Weights of a small GPT-style language model, trained from scratch on English Wikipedia.
Size: 12 heads of 32, vocabulary 18563, 30.2M parameters.
MLP neurons of a small language model. Each row is named by its layer, matrix (up: input weights) and neuron, and shows model dimensions 32-127. Each number is 128 + 32 x the weight over its row's rms, rounded and kept within 0 to 255. Numbers have three digits each.
A block is one neuron, or neurons of one layer that tend to fire together. After each block is what it responds to, as a language model described it from the Wikipedia text at the highest values.

L10.up73:167103080143125142186167144175113044147076133075161152169115184084126132171133082153097119080140083096097130076134109071102085186140080157131091074153133126139131111151113130145101139106119138129140138104124109226129095105078081164139116136133112111057125070119151097157139086125127126200
L10.up202:106085174075154131099157134140090112126141120149185130184165113165112066143079145164183122153101186094106109168113145179139147109081121141117105123185127190146143120104101163169149112114124103088093139140134104187062150144179145123138120082188170123096092159118045123153100178134079093124
L10.up608:127209140098164190137119120147135138127130109169129094160123118178145077100080126136106116126153105147078157090157161141138142174184178137160143159149137132079120218109114071096148146172077180101160131123069114123175122118165124106148164122185106170136140162097104120082124084130114106101
L10.up948:130090064099155143118151172115094145129132069131111141177182165124113116048155176108131105164154159131093146075150113132154082133108163159129091125131128146093135124146125158160099167157097090138105186105100127148125126082108139137186099138103139116134144113110083118136131179151135154088
Responds to: Article-opening subject names. Final token of a person's or place's full name in a Wikipedia article's first sentence, just before the birth-date parenthesis, such as Cochran, Adams, Jr.; weaker on scattered word pieces.

L6.up63:136100114114157141117120103155163094111139107114061128103125102150107158133145128147130104125137116072099109114077098130074108102128065123145115127164104142109177137135149105116160154156116160165146137172136140098142117129078078152126091120173119139103141112115105125131159137152139119140
L6.up119:127142215163171157146099167082115132101171121141125070183102141100137124201089082130140118179117154094124076125044117147106147123157074180149083122178060180182114130096083103079108147087104121175106174135131135169145075149158112128135133169124099149180131195095088156098097149133129122115
L6.up278:143071102160126070107062138129143093094154078156117166123188071109099119140143135111092122091158129165158118114106150151120144085175094078142121166129132134096151167070077117108145155119116154140126044136143103095132108165131148089084120164145102101130161132118167108150097173088095113130
L6.up318:123119116078104170116173115145144072082148134141145172168130115096103044109095188113116130144197120113119153093100142096142105135103115131111108130095061139151073065124153093135128126081142137148091107121137153162110145122117126141091155077089155152107139153082201133133094180113094099092
L6.up344:179207157126143178140115163175061123123136162160107091114128092149167185128118143104124142131178126105094123059139144179162146122148130063126150137117130128112142123133136094103195122139173119115104108114012142136114146084119133064115176067147138136063204148072117129142146085164106119123
L6.up550:124111121090154119192153124064166137158154116175097105164085133083103086152155148158147114130114131162165147163075178130118112101099086106081150047152124151204121096164106086121131115143170122138163132136182161139059150124164173165092189062106048097097075127104129129144151115074127107150
L6.up579:065078164139121181144168112166154115114088121104145123161116116075084123130150075069109111126092097094202152096141125152114156126150172113118063122149135204126081108118090133166110127166124141056175146111094161124129114178086087134144141095116089180094117165139182122106167088181114123075
L6.up625:195090176114104129118150141119125081111113113104069154186171180173120149105157065141155099131141128133121108112050114157115127110103097173172154148151139169129065150103176093136080156174167134156082117171158111113062154162093137109102048126136125169114125129113121088113122155109054126097
L6.up752:168146163145110107166123129132147102129138130163131117085122153096073084091156084123065081173179110095159120145124099198082126149115079107131155057131105132145120120148120118102131099174118202099151141101087137131192131105117108149145094131121151166107159170141071111144092107141085108113
L6.up928:121133136041153127128163092120111167142133141169174104116124135094119150157088157130118187143061182201139105107130097071168114124187143166083063160159131158141090103121127178133146161151122169166098162151136190112156095128152197145126159139131152104122120174092117149120123094131141086107
L6.up1080:155095111125107156105184088088096083142064105086090146128107130128082116156125098127093157107161144107127145100134177176157151116161142153144169152146124165114139132173130122110097108105135169166161108111112102105190149139193120152115131158144125082064112147117093096147113076155054089093
L6.up1119:116112145137165116100025135144073067142115139102142170111088125149142088135145091125092157098152069097149096132116131125100182144105132177159126173105173150175170147100101165152185110122168168079115135172105109183162160127103097163071084148133081101147111109094125158110114175113117063110
L6.up1155:192056179137084110115162125109100097202095153127097067129178193090102138093119169125073116077131125079156186121207222175170123117179153171157177109159114179127112060149100114118096110124115148153104169158096112167103110123127145093117154230046169093138160107127099108098125082134127083064
L6.up1300:123084163156097114127113084128101145131107117118091097132127147060082141171118123131151062117202111152172050083061145134112126114122087124111101081117108154114082115136116104121111067142094114151109170166115098085100105093154146087150072146122106110066139120146211176113136085113119112127
L6.up1399:127131117117121114160135117097119167071120143090116114112168137127113092137149105074092137139080192159172123096100181109147138119140110121113127092118100144104114090131098090074097111105127153134112115180121150099088164105192162159121156143141095103079107158095165034120143124133191079121
L6.up1406:146128052110128157110145139142108118130152099140122106147158180104051086170081170171109073149092118142126089070156109189125117112129113168142126084150090158121068105166159136147123068159164137140106117146104170142159132129115145128165138069179170120147094103194133110136180123087085105139
Responds to: Wiki section heading markers. Opening == or === of a wiki section heading at line start after a blank line, e.g. ==History==, ==Early life==, ===Roster===.

L7.up151:158163139127107168133161128113198154155136096152163106151104148118095102144133152133170182149125129137087142158130051153114126214148100119146070139162164166155097121107102163120118167140098105134146129098158126145135136063143075145140116098136093116048116092112100181135123148156145142104
Responds to: Dates, numbers, predicate stems. Numbers in birth dates, years and table cells (born 31 May, 199|3, elevation 1,158); also word-start pieces of predicates after is/was/be (persist, oppos, favour).

L7.up339:192093154169152171094110101144154126098088103142161159165091117150092118139078110180091089155120121148164119083133135127124091136197111123114124143045090157100084100134131104156132132114136117152162054083128131118137169160139131141111080128146145148128110149074121081117100061111142109096
Responds to: Section-start markers. Opening == or === wiki heading markers after a blank line, plus some table cells, list dashes, and "an" starting a new clause.

L10.up161:145099082134137112136178134059141097163085143142113146154114127154129155143146179081170180219098193169079125183119144184164062122158186137113074122153155142077117154123109150126148144171222102101117115143148113127104143168128123182125153097132124147201182158106143112122126119158140134076
L10.up609:106152115084129109121107130118162142152077116158143105124198166120154169129111117131072167123117134144155112133099116142175157133106119130094114133107105109099099133127112174100132161066094085108182110164184129138146149068062089057102149095170134108102094124075168175158107132143122148145
L10.up825:105146157053091166078176126079122135150154119140013159144120197186110078107155167096085123120102141119159136129120120152130170093118073088072165105143211154058174129157103135094161121169138131098149145111158144146040105153119165134114122079118136151093108144179110103166080115153162136124
L10.up1448:154154111189178154094135088091157139168154117214073180119098122132140202132104139140155121110124155102113152095118065159140112186221172156124179176124117104166131147126102121096138106138132113147135150076151175100098153128106078087073149140141115093081094060146123161130191126097122105167
Responds to: Token before surname or heading. Given names and endings of given names just before a surname, in tables and lists (Alex, Michel, Tom), plus opening == heading markers before the section title.

L6.up68:139097139081146128158117091107181127166149175149118110133167141159118125131131141155176160145133138179091136121088041093171144093096099147106098092119116141175207149207112150134159157071107098144096095144107139144136158179115123130169130109144155134143154154159100107127155175135169105178
L6.up163:148154128152105115080156126096117106185071153182070136119125160119159061154077121166132127201099176140132110132123171188151118131122053170155165147078095118157123088143142142092138133179126073178084073057149123127144088122151133136119077139138126115126147088193025085134177140107123142124
L6.up359:138175120086136157127074115162107115182162142137092145129121115045060143105118095153179165140114104069145119153156114169097107167099108123153092074119105085168207125142147135101132208160084098166107144159111103140170104121129147137131119169191130136156087154115158142116147162123161154112
L6.up562:118126113160102146126134152148167143119123148120140173124126127068069115148127153170121032126114105121152131139155202128122078139110099108137117126173100179164132095087134094092118192179117156124225053116139200143160137117099148157150147111126158133111106094119142155121111107168135108175
L6.up721:118074096111144099072135105107161120172137126089172141104113105131105124106158122105132178146120134181126149166131155109140086127150137085076181089091125126132166209152107134108114144074117222156139194100088146080146164190156091094089154087168145148098146143084152122118156155130071159178
L6.up778:208098140116121134052158148121114088127132147129124188101101099129155101143171116136155148161085195142082167139111105114121163106088115133080122119137132151169158114138130150138092096176128132161080124128059102139130153122165144085164170082134123104088126143086180149129131127090122128125
L6.up810:175158178124156184115146133135146090131109159087105181108156106094152125113094093104060161125096210125159149090129136079160134175097114175120093191140152219140132134108138121132090179155107161091138117171064119118102116110068141107136144136134150064108080106144066136076130126086077131095
L6.up845:122139138097151089119108117123100150142125064139126127129107142107100133122134078210153079172128132173138068167180081114129138186178134149093166134162088163128069118110117148129151152169089050138104172090151138215102120122158175179121143155113131119152077120152121169153099144096121093195
L6.up947:123119114107126133138104096117214177157145155124068129148166136122138143131127099184177149127194085116120107134094108174092189177148136150198156125178120141164142148099166122094131188194174194072144190136125117139072121170134144135141145140134114132141143139177085125092193137077140077130
L6.up1163:166103118172142080094131086113170108125144121072109194109132080134145143152133097129086148144125138075155197165146113102037145118134169177072140130076111115136123160124112130121101099146178113085121157125157136158158120136132152065106106103194163114075091129125063146124183128191080104112
L6.up1230:115161081102131124115167138124114085191111122096107108133128149140176115113114200106120099153103074092104154150116117124093105146141101151129161060118107155124147154097127124181097127137140092107044171129167076137187119139136158117170083081167195123103122128070152119055125148161119088108
L6.up1341:144112132157173140121111167145110133118061088085048158161132233167155139104109154138152115111114086108072123118133065104171093088123159174162048167161123166110083128152170136143138158166172094123115125126092150127131165163129102133103143154156177117100113099076074168136150190106138114071
L6.up1474:147151070111129207089109148157077104121125064136175183160115149121171099142111159102080143166159112097100129094165100116160119119124155153087092179188144076167145113142159125048142149164131113105141123164157142113160124140119155123150117117167128111115114103152125143103170139130132153126
L6.up1481:166205113163103121153151142110113127114098099093172141113121117086104199148122159129098137123092179148100128098124153131089237156091173184099114147112082126117143111167133105112086157202137169185197149141108134146098140149159137170096118132131139148071121133125052065163118121114078153108
L6.up1499:142144134102117133167115171156137056112081110141122092122179029130136116148164111080103189156104151126109080112129063105108156079183108106131156123109091168161178078116083142060117154123135125124121148090157200179160122156096114141160137104124128108139147096147133124117153085143143153102
L6.up1535:168128152104104100145047108168058083134131147077114121201098104108140094099130129107176135181114116169143133144141149129154160139138134143097043110136171134182153151117140077134129096158147201125111174064117111130103147126166134131133112165126100131151143154129142164120162127184117134121
Responds to: Before birth dates. Tokens just before an expected date or number, mostly in biography openings: born, an opening parenthesis or month before birthdates, also table-cell bars and was.